{
  "n_layer": 12,
  "d_model": 320,
  "n_head": 10,
  "n_kv_head": 5,
  "head_dim": 32,
  "d_mlp": 640,
  "vocab_size": 2048,
  "activation": "reglu",
  "norm": "rmsnorm",
  "norm_place": "pre",
  "norm_eps": 1e-06,
  "positions": "rope",
  "rope_base": 10000.0,
  "rope_fraction": 1.0,
  "qk_norm": false,
  "attn_scale": 0.177,
  "bias": "none",
  "tie_embeddings": false,
  "parallel_block": false,
  "init": "normal",
  "init_std_qkv": 0.0357,
  "init_std_o": 0.0,
  "init_std_up": 0.0357,
  "init_std_down": 0.0,
  "optimizer": "muon_variant",
  "lr": 0.00563,
  "weight_decay": 0.077,
  "lr_head": 0.00807,
  "grad_clip": 2.0,
  "warmup_steps": 200,
  "schedule": "wsd",
  "decay_fraction": 0.478,
  "decay_shape": "cos",
  "final_lr_fraction": 0.0,
  "batch_tokens": 32768,
  "seq_len": 384,
  "doc_mask": true,
  "z_loss": 1e-05,
  "train_tokens": 286300000,
  "steps": 8738,
  "dataset": "wikipedia_en"
}
MLP neurons of a small language model. Each row is named by its layer, matrix (gate and up: input weights) and neuron, and shows model dimensions 160-287. Each number is 128 + 32 x the weight over its row's rms, rounded and kept within 0 to 255. Numbers have three digits each. A neuron's up and down rows have the sign that makes its largest values positive.
A block is one neuron, or neurons of one layer that tend to fire together. After each block is what it responds to, as a language model described it from the Wikipedia text at the highest values.

L8.gate363:173151151148080177155132078189162117192191137160151176130135127136143121124148094137151103110090092124145087108147043097111152178083089133150123164130109171126120171165172136126053152157132103151082194154110164121108089194080149147090169156115104171118141137113155075145157116155110138109136081146144202157166129123163108195097107116129100100108118101108181101110144154117162186097192
L8.up363:147135149128120123069178087153102097229126093106158097135135087086140156094152143161072097134137104088136074209125172127135106092151101116106119144048083137120147127146170119125106128160129146162163107156204099143145161122129136176091161106154143135150157136063141153072131122145123145149165136144120142119129111176098131128115128139128063175146099077087183150175164133079163084144099
Last piece of a modifier or introducer just before a noun phrase, name or URL: hyphen compounds like UK-based, modern-day, one-off, 2021–22; also a, called, Website:.

L8.gate45:110071203135110178107133144139116161069089167105099170108103105176097119132138140115139139124118122119100139107083168135193137121100050166104119144127133038161073167084129127095099105103088152133143141098170128078153154128099103130167145166173086090127154144196111081143124165120129144097101173167090097105172127178083134135163103127092168127124147079086129102117108114127145210100163
L8.up45:134112124140125111114184102140145161151125073116051156113161101063124068120157109115184016130098124122144137128107146155100082097135173120069070140149180145089145164085123132086118116145139134151099176085082161123144090140113143163140127135184142097158123146139125114095126134142161159108076090132051139169099139134105190099175141088087103153095120157132087083068181120132147152141195
Final pieces of verbs of beginning, continuing, resuming or stopping (be-gin, continu-ed, start-ed, resum-ed, began), mostly in biographies, plus hyphens within compounds (well-drained, 1968-69).

L7.gate311:099147110164094176096115087110119122129139118103131141082140140133114106115123133113107159113095148137101096091149155157130078120134127112169140098177161146155126166053126126145148119158151122118121145179174129096078130111109149083129151112130142144137126138097160143143134097105119122126144206130124136073075064163102068134151130097123088155122115134128078126151084132180092096144143
L7.up311:179134101148166133192107163109110122133131094084145118106135145134155090099129053127147136135144093155112147123097108136102135109128134139083168163137166126134080139139142155158125070104140199091154130162143138111137137167069095169107119109136206090158118175123112140114102132114097179159048222122129105127141124154090099107102129118153069135150128153092137111110156123089122170155094
L7.gate465:120100134125138124114163084132104092117122118130143081132206169169127172076136069149125150141134143141151116155124137146128120100146117197104112112126153162120105116107156098185144138191112116103136070153126124176143100125117105149131201054152119086098164134128152112116145079065147155131109100211128199200107132135124155132127090106118100135118144152092092138168132153199118137123128
L7.up465:084145122151093064088146094114169115152089146146126110103139101117183161132137136080112137153086132125122158130176098099139149100107135164104154199077103160091084157099163076147143123156190109123076111140134159200110129106088116081040116105097150064098194186119130155131182123070149141131191131099099135177120131169109099169132085139125112154104131091077162130158118141160139149123078
L7.gate469:154157139110157109107120144166175097192106166131152154093166127110058115109133072135090116076154167150162110112065178099152146130153063114070108110153158127134090179169148127170175103164080161097131103156093060094093130129126127140084110136165108159196208065135164089141136104142109123107115162089078091087124141150119146165157104097156153099163148150188118141132108146113150112107120
L7.up469:123141110130118117159159128125173137161089140154119109116192139123103102109134147133107154138092138120070105137141133067187149111112119082158119158109140082088158133171116168177166165104153118078108116140168095098114177129108097167127133117155093150082154112069144168136115111160139132173123094162140164141093139137119158144157176118130118052144158117142100124164151072167147114159150
L7.gate497:155144149100123156183203147077157104186143133117142176137195170149135151091113123140128047146116120146144148145106158079137129152111139143108123127114086159114141076109144134058139139156115151122091104142164152120048097136142068147092195143088092109105124161172138204102108164145130135158154136131162123164119178114088097145094168073205136122139116094123128117151148103098168125123142
L7.up497:117149126148119132119086102126147153144078111128131095097157129119116105116132106115146074151136118113073102094130100113135190147155168090112127097119195117083148070176147110187090114135188133126166162114176131148107165151061122173136174131117109117135131076137197176144156138142091167083153187099138165046134112148085107103187142182127130152088140071110128134132146097110176070126132
L7.gate558:129151122115143126152074141154137174130111061106107153089082088119168135181121098128101106112093117072104113133176149129140079146142155146080101173161163126152176084077125109084162129141088104115066105148165176170101089132116088149140136165111170110119155139133140111118170134140081117161136154109156154189086128147099123126157126091129160109117105130170119133165123117137103135129144
L7.up558:120110152127155097106124096086171110144108123094146117087078125067124128101135091177108143131153175128126163165135169141087093135119153136125168143148160096143169140080183079168121149065153116122113086083126148156136082175072151143097108127140122081135115106115109124145086073116160127158142051141202145096107119100089112138169124084120120205075126164146149105170128122092145094177165
L7.gate567:210157101128138100178111157137173141117131161064162101089130096117103136115101088162084131105130085093174112126117145162128173157099109133095108146144120133096068088100121182129131147141120177089110121153116118135066108112162136148073190128082128099065135128117095147158123125131075054195149097148129078140112127110101102125074199086144177129135089106134170115131138131159123089069138
L7.up567:118150162105106102095154088152102177137142126138151105148167140161189129143096113128142124129150156106177165094160147081085085198126055119083091173068179134133110144157152152174196145161056175138148117128124106071158112090156150141086155175077142122146193116125142201082109125155179139177133124123125077167108126105032214156086107203123107116078158121096091105154134102159141121097115
L7.gate618:130113100148169111132172129142109149058162129119111100126150153108146189153110116127167073091068124096143161139106124089128113157068091114108057119093182112173132066157125107147128082133149150171077135112101154097157151163153125095081218100101144163126147089139155172167135116165115160148099134148143179171130093131125149173202133184140099147171107131134125076125152118129100180083112
L7.up618:063110153156154095138126148150154094130073127087164155122164094089090091131135107101164119117071166141123153138068128118126159084118114060083088146151139207144134120123165147199130115131142120111071096186139148144158100146122132057156123096157170187102128102122174126134046157115097120099149142155118138127070077161116083119099094147124102093129170102139125089080081161108084183139159
L7.gate635:098087148079160160126089131156069081138153108113125154175141111068153090178173127095140145156143103188132125167145142117115094164109109120103116117100160132105174169141119162125164141069111120130129145099152105143135120095157160139063097112095079183174139090169139147162118147065131092129153081175155212023151105147092127202104123111133143084118120105061143093114109163159075131123131
L7.up635:114081161105166160087121131152116079162205165127032120107154087132074124179107106111072116121074108160065199106157133129105118123160161165112216125161140159123156159087170091105147156123159115122152082083152107195121129092148153154112131101096168129057161124166134077092121140065132182176134165162151138135167112137131106142119116070126109123125151116073073153137164097137070190116145
Mostly "a"/"an" after is, was, as or became, opening a role description, as in "is a Japanese footballer", "was a Spanish flamenco"; also colons after year ranges in footballer career tables.

L4.gate18:128150083111122124111120088136141128086168142114120083123079088117104132175107159139086176093145156163111132227136164117117138102150092178110107183066188160159092147239124107140147096131127074171116115156111153153122100150150168125107107112058090117178137085170092176081145064080154151130134100131123172135121120171082112062034093171103104139180130134117139146159075139150136118125148
L4.up18:136147163108137151110082150104129123116129162120082152140127158133094081180133114089114138186128132179057157132098120217110114101060077079130162145118167116138142106090078145127136097158132092093143083150146137151104157078133043146122127179054096119174127122147190096122143175143141128099159088188107146138102150188124144065147170151163078129106138111099114084120101169090177171111182
L4.gate168:113055096142078137173056133151042136167075163177114110137178144147099186123135117096188115117128101111115109149121125169111119180152156117163116115148177137073086113122111149164197092094120147090119130145189115187096117161130147080085128157134138161148104125083095164146103076093190135123215098125114145069154112148114107124157161175101096100119180104077116086185142118122028078100059
L4.up168:146186145122175108151088093151137069175071163088176117119130115088088088105147121141129110140172153086100138186224146105089122139114116120166107106111102140134109142155209175153155138157094199157149147139084184165137127088123108118114115138112161178135158119107110182128133082097095094143087115161126140103155133202068097156125210098126154162120166175131108141153204082144093086196142
L4.gate237:129141103139110137097095059096132109130133112141166181133106093115122185136126111123188160136161125181108116150143182073049151174155152165143169100149150134142119154135112088122123133125090120041133132174210184100062111098059072109105121153129161119095091112150144159140165102074130102131117156129169117113109146109165055149081156140129146082086090163119134121132126137166077152196099
L4.up237:121096139106113133093178103142106097090094078111172169173176103191131124129124106086145096131115088101148148170128157130116102143113187183167200150106141096139146079155107141103120104132142137103078138140176221153099105081099145148146127133073124104093132113146136173137143121181123138110131175116153115072121115101077093130139141111115141122158102082141116148104179134173129091106077
L4.gate242:139093093122127139139115118161104117125098109117173171088125146151101146141128203147219154090098142107112148130131151170120104133097124090104180088110138121155104079086047068114091138134125139149145117167149174187111094132167118115093099177097095138109087147153094114049168176112164118113111114141161152165152116133131137168089125091089094135139138091098182086128146104201091116108149
L4.up242:190097122123111156150145148152143068107099122114108145120153071104096098190120199137132100105145108113172132118087072130148055158083074146090180077136123119171158123126152121083093131108172110166137113166103140139115108103066106174113090132139180207091136154151117166142113148153145099118057102105103157082086137130152147136121138156127111173145098138128151164137156150191138084104107
L4.gate294:078090105084146113151126135166148072090154129077082147109141173119177141192105142080194095167134089094113157134109081115121125098184139139104179128086085113138127131133122097125107103094184128136130196080197109170132171067102077110119138150180146169107088183143143091080125146125120114184186146143114165162115136154116135159174113082107105081104098126099159087106076154139120119144077
L4.up294:147111092146096172117091115109108020092139117161153114125161109109149156184142054188149111130132141160126116138176093039095146077153183150163112118134136117100127122110134131100122096114118096098152129150110101105163137093104136113063148151140122201089142179130107120144188110142112121063172115088068162111152148176127135155172114109169114105109114087100112095143052107114045087096106
L4.gate302:133125142090110118126110103174124107083103139147110052041130127133139149074162122098113109084160122134160097070129108128133104115107116137175130076093136142081138156119102147094133119116109149178154120135082163187145142135099129129152126096102194142117097078126119149191096058165145108154131139125071149084124132075143147156106162158086103115144139177070138169154126114166133128108105
L4.up302:115113118168106169106066152120167081102084123120067137084128119148114140117118080137125085154140162139142144138151134134105067118110106090103119053104186110135155165153114165123142127116152119141130128120099140104166125147103097189138124119129140173154125098137162161156151085154049125094218124133096109089127123038167085130103135088139114112174113125105153121101144140115144173091101
L4.gate430:120107146093110102156109099162134086125162162170130186145153114137131070142110118113132144119165098086199152165137089147166138117103156135181162143132090183102157102122109076132167143157182131114156120118121143141059172086131111153121148138091159078112175114158166144102094125107124153097119103092120142138107137170090125140064123096107089155171125108175085139138118071081082129086139
L4.up430:138164159227139125126094142138142098125081106180125108123096129179169134145096188143225119157127138108095175107132138144141089153128110128144075144127137214132109170132015078133168119114079117171106105144084095117074097116138142136080145165107130121096164119086129147116131140129081158143108134124199123144149055167109129135141105155153171096118104180108065125050118182112138075061055
L4.gate495:124198138178111143130095125075164170089094115135113173173171133169155088124167097101116161133132086084087108105127096124170096070131098157141121097143139105159151115104176059128088142105092107119088098094138183119143051133077201155078107092120137136203146105137070108129071140138193121123152068151137103108137152175134105107124120092226086144156204157181103172116108138146114106121076
L4.up495:097091106153142082110155059106110107117120121132083162135124120138144167115161102082185120163108140127119104142173163144096148174112135154165056174131099047087119126095155097158105104178132117167166123144158152176023146140121065133117139191143094116144192156087064137064184132074149162164108136117112087094167162136156108106151096095086083198124144187173147144133135104202149133119113
Final pieces that finish a word (nex-t, Chine-se, four-th, st-ee-plechase) and words right after "the" or "is" (type, first, name, a).

L7.gate188:088149108126114158084083135148167157092213117133119064108168096207133122112088125075107143128115124170119070122143140130082152087103089132130174071065108153126168149138171099169152192078132096170110133124168037158095105100100126141089125146108116093126157137164072112186163101110062180160177120147132140091134107071160178120163121147123197128139087143133125121136188112068150113095108
L7.up188:155177147108108137175149139113113101100146156116127142169152079124149122121144150173201150122139061146147153151125165141135134150161181127087164174110069174165136150132108042071130117179109146155132157066085079116071125116133125103205149110066092163149158140119204081147156125064100122122085127100160116115108141174135111119115142112086179113094102132124138100189094077168182114111076
L7.gate320:121158129058131138132103081095098092144090092140090152120128055192085132157156163156076087062116103122148133055027060024122149064166079139147135132121126096154103136079146090135120101094133114087146103088096129089119138146145114083079118137166106190204118134174144177138135115089120153158087163147137116093147130189120193140128153125106161099167147105104119105136138121156153119139110
L7.up320:111121094169141168101169125091140109067147165106118119095171061104160167142148085093086151149177148142087166150143119108139124133058115146101090117112148102118126152148100161111099150121157079167150170079138171101134135146168149160097103101226125095122085109178117112141174077182133122066139123152113107178129168105145126120082133149145160137131132147130154148080150129109155126157124
L7.gate329:148106122118112105133124097108132105156192039145166116244098167116108094048114196129031112120114139143146161095132132139171170146124154153173149092147122110113122144098106127113036176122167148162114133106060097143114051102111155145168141138100186123175124142215131168119152172106094117146109164139111131148137131083151182106058123123146106133121136161126139115137131107140141130157138
L7.up329:119064098150148166089153055085161091105181088157150061142149070119149077111137143203098162148102092093127102112161079104128161090118139126102169110074143120160139181121140144121116142109159114074131143150148087086118090080133148144098128146124135121157148154132083131128096117151122093107128142122163124114099157128133159120112103161123149177137176110081162088090170108165152110129135
L7.gate409:091171134102146153101143045086130160146108152194078143129129217194119132132140095136070105142122119123138159137096098118172117101129153097078083090174097137111109111103164098114098112125159167146156127129090160141120136102136104164132127142128067119151201179090084089159181104164154103185150171113039131152083132135089144117093144173143153142138212142107110101118163132138112164073146
L7.up409:189129088144095106148094148109085088142157123189166085193173107143174102134137125142148118130169177133090143147160171086103140056161187097123072144119119089161212138086109136126135181138103152137054084124121126114158112118152169103100144059133123109157153063161095112103146161113084168117108137159194104092135104105149109125132145135174117153115104131134162145078108127133150163152191
L7.gate495:115208173107090092126156077114146110097106145150127069096108186133175146135117121190098111135170053128149172124134155074111141102172070115124162086162123184082158165123134093125074073147176142068137138095109098104191140136193110140088088132124107110115142131122128153108135082142147082093138088119105116174141110131097133108182185140113163175129163144095137179179117170161078160161145
L7.up495:092199092082118112109132154112106111160185104062165088146156108170131124162119086146098172133140132137169136093115132161137057101145072090160113158110120160090163126050198180077094147098161094180133187144109064106147167121126163129097101083150154078166160128160070095137128175104093081161164236181129077110140119122147169087145163134125093166176155104131142160112160071153103107082162
L7.gate560:135154167159159179118151113122103092107103106161166108117087176179051148148145165161065119115172137127130174070173162095145176137165122197133164136121058077109132110160131125144187142174099079150213120085142108131119127128113163080140182129128196104112123097137128127103119097121173133217086126134129142125156128101093119216140101163101160107139088171107144088133178171183101135090145
L7.up560:103082146098131097078184118126079127113138142128136154118131072125103089120138147085139167128147133166157139069095093153122110189126143087165136088152112096196098151118127108155111091126111160117188168160170151110102120148182123158187141119127061084090158165151171143130173095153127125167098134112153120096128110088108096178159093095132161116111162118089107126163211124141102146088119
L7.gate592:152161126141067125125173175123129149105094100176146060199107160170167145137166149136091151099096148122086174140194150132142154055126115124118133142135171094120167189114135159157084165098059176154142160139123122109143114158136106170121129114126101130129087067121040116096119068101072134153177166117144173074092079079118141121179131179160163148138078160058124148106156099135166189139161
L7.up592:130128141118156151170115103098135081113109077167101162181111168101149130087131114154151143112160163180083175103138171097094108118160132164122101078130133127089135130095101110101104107110100088193122166134120132119122106149182131089157121098107082104155154166139113104072087119015118114144182121065122185157089080113097093065097176155116138128133151163133120126074155183102089066136156
L7.gate593:050167090123096130164131103103076086140098153134080101137121080165114142102148170189137151152113159101149168149164068073103150128099153169110110232122119114106187154171154061121146152182173124137145102202128118159157172083116079131115160148107159129135118173156072104144116224145072125170145157112129099179142143130116097143120115180132094114128130145067151121105113151123179089095114
L7.up593:156142120115167062167129124120128102135138141171089147147199105137153116069075129120118160076145105130167156147150114098122101113212167097195141187078126124150147127119156101151094184155137135092168145083123168062127147106144079110132154075094126157147206124159144091100122185085125168195138164119145151112108123149093122074115065102130121122165113131098068160149107105136091093140121
The word or word piece right after a person's name: "of" before a critic's outlet, possessive 's, verb endings (resumed, refused, decides), "and".

L4.gate7:182107149128105104161095108097150120107168198104138124170138163154136074155119080130108165116169087100163139203090184170119206194085072041153110141162069109075094120119120119071105163131060179131182115113104105107122149083151107166134139136131117088117162129131112141168144157096121136130119080147107109138167101084164166157114097095086146156156151138111155101157113108148174136121122
L4.up7:136107183120144137134127097129124136125166159153136142151099085143073091159079098123152177091163150154144133128109107142171142147142074147108167140115029100091086115176136111121188135129092110108189136120119094122104157067146116160167099187055146108130099138140133102179102150131121159058086121117148094186087120070144105124137041112112091160147110144119132113149134109144127179094181
L4.gate8:178103162112132090108098132142141128129142102126151143119219145066111124066144159149134098163108094105091148111149091116178111179141083110104099119101150151180179135134146160130126063110087139137162123117151085152106151085078153128117170059142148151138134173131229146129116085128101124100037118130141099139099102122137181153064172134087155093128131174132143103205078160111131147111106
L4.up8:142121198146075092123122093141094062114125147142097144067133058142130160092111141109110122073155110132132125163113171191136197124166114106145112120164118075083185076139116154121098150165127128174127088146145174161121067106179099155135157155126135118137141138088174069129155126131090124104038042175100079097187158115136130140152120184124128106161128185160136089094134128165144057093111
L4.gate78:190124084063102117145203154166149070069117129134153152116134112123115068194122127131159128090139105123148158129072100171122107104146127094121118137135054099120157104141059092121152157113149136112134189118175127104121148167103177114114119098187177109132096102165090144136134124131114136144130122153166140126188169152069096139121121098164112107121148158135119162092109110165114126104116
L4.up78:136157109179138095099144122112126133167119136198137173142203108080144122127142120149088136122147156115106162128097154091143104106172134090110069145144193137127136075133120147101183174106147139135180127190139145075128113165122173163100151118095148138178070149109183153184091075129092143113138142179092111122127099178181125115110142185115100143099118087165122127158045115080118130140187
L4.gate107:101176150128168145137181095129121104130178141128132116171116142156162114201114109097153162085193078151177059128130131098154160175115132118156128099100135125126108097109148108097113137106135099106141178095139084126155138114179114163093115075148083081146118090129164052148159115109128112132119094177078176144193119159121104165050130122115060138096127145122084156063118125182162169137171
L4.up107:082103059152051174156139157133156079103158133108118185200101128119159098156133096136084163130131123135134187159131178129091114149174099120168190104149129184102115116140154144077101146107089159108190171087066103101138161177176127165117107165118120143171067164106116116097122190132141135070131139167141166101125099076114129153079123123150096140111147063106114083078127182131180093134109
L4.gate200:145115200122137098086095101100181093147132184170178198145158139146173127184149122158108177152115128124103132143066148161145169132182131115207198149128109124129126124121149159133161071133138127111095105163160112180042157097061100141116094096129154112117067128152152168080114095182202144104067124138130153109109114143116099139134124116112124156109182112084090094186127170092131074120111
L4.up200:117102114138104186093089144153139133178131190141148159126163178094109102106144106122085156171128086147097087106111122109117132143145104140152097080108179132095084072121153157044196107130066081146158057123120088150100090098121044129123188149117107139107092206133082128155132177173124136101123117122144157139110163151167142205120153110172172115109127154167117117159105180063135141159105
L4.gate285:143136103129105159142070118106179138140137158094154102167145098124090117120074056144107178096151080126115111151102139107110102105159074156132084142099117085153154133160171045142109144183090183104141131160097119116158146116151168149079143123153153092088095120138105097154167074064138111118145108165084104128033117087133177152155079106133142214130104069097099051165120077101100145131127
L4.up285:202141179113120178167149096106139119125217113096150120125157137165112117202122115155158149123152145153157145180091115153093136138131081122062111158077149101129122135123160127117139128102104147118078122108068125105138127133126132181094124097082131121072154095129125148132139197092073112134136128173103167154074120084142158073132137096122071148110111031121224101172195138073108117140141
L4.gate339:114099187141072109073107184068092129076101165095181166137140115095086143137107082152098174101168134148072107187134132165111190165098135148120137082123072114116152107147080096094165115142145101118099064094101147118108180150141091129172084110149151153054079154120178115113103101161085157154101127177162134109106113173103124137128108163147087111133145121153164137143154106150202130188197
L4.up339:126202121152117106125130127108166108086163182144199171097158128096083071124112047122139153153131138080077111152133177144128124134111138062087094064128079089154114162106113130116173127162141112117126142135115174096174166178134097140137088082174096128106092127093217161121089189148209173127121089152103165151183097178098078133097208088108098099180154126136132107116131140055149145131125
L4.gate577:108174149147169086150143102173134129089142137170132058212152124162103109158118100140105107097119135193157087171080168162145207128130107119142128154216115101085097081131131104178102093155093144075122152122161132109106109146126051168109106144106129107082118193189117109149150144077135132110166110136057094177099111097162065127146078159127092100144114150088131099185130084111087137127182
L4.up577:138117114117123123103117144123172070158124107126112073114132106188105125141110129106136123157144120107095091194089146142175107107131111075151130143174113123107114115134123171135163073138107120157140181138158090119096157075119062148175121148148145069105156187105138139156129124103106141119100138117072084119135070123161077049102176107158147191131107054096095128156133063112202132142119
Possessive forms: the s after an apostrophe (William's, nation's) and possessive pronouns his, her, our, their, including split-word pieces like H-er, H-is.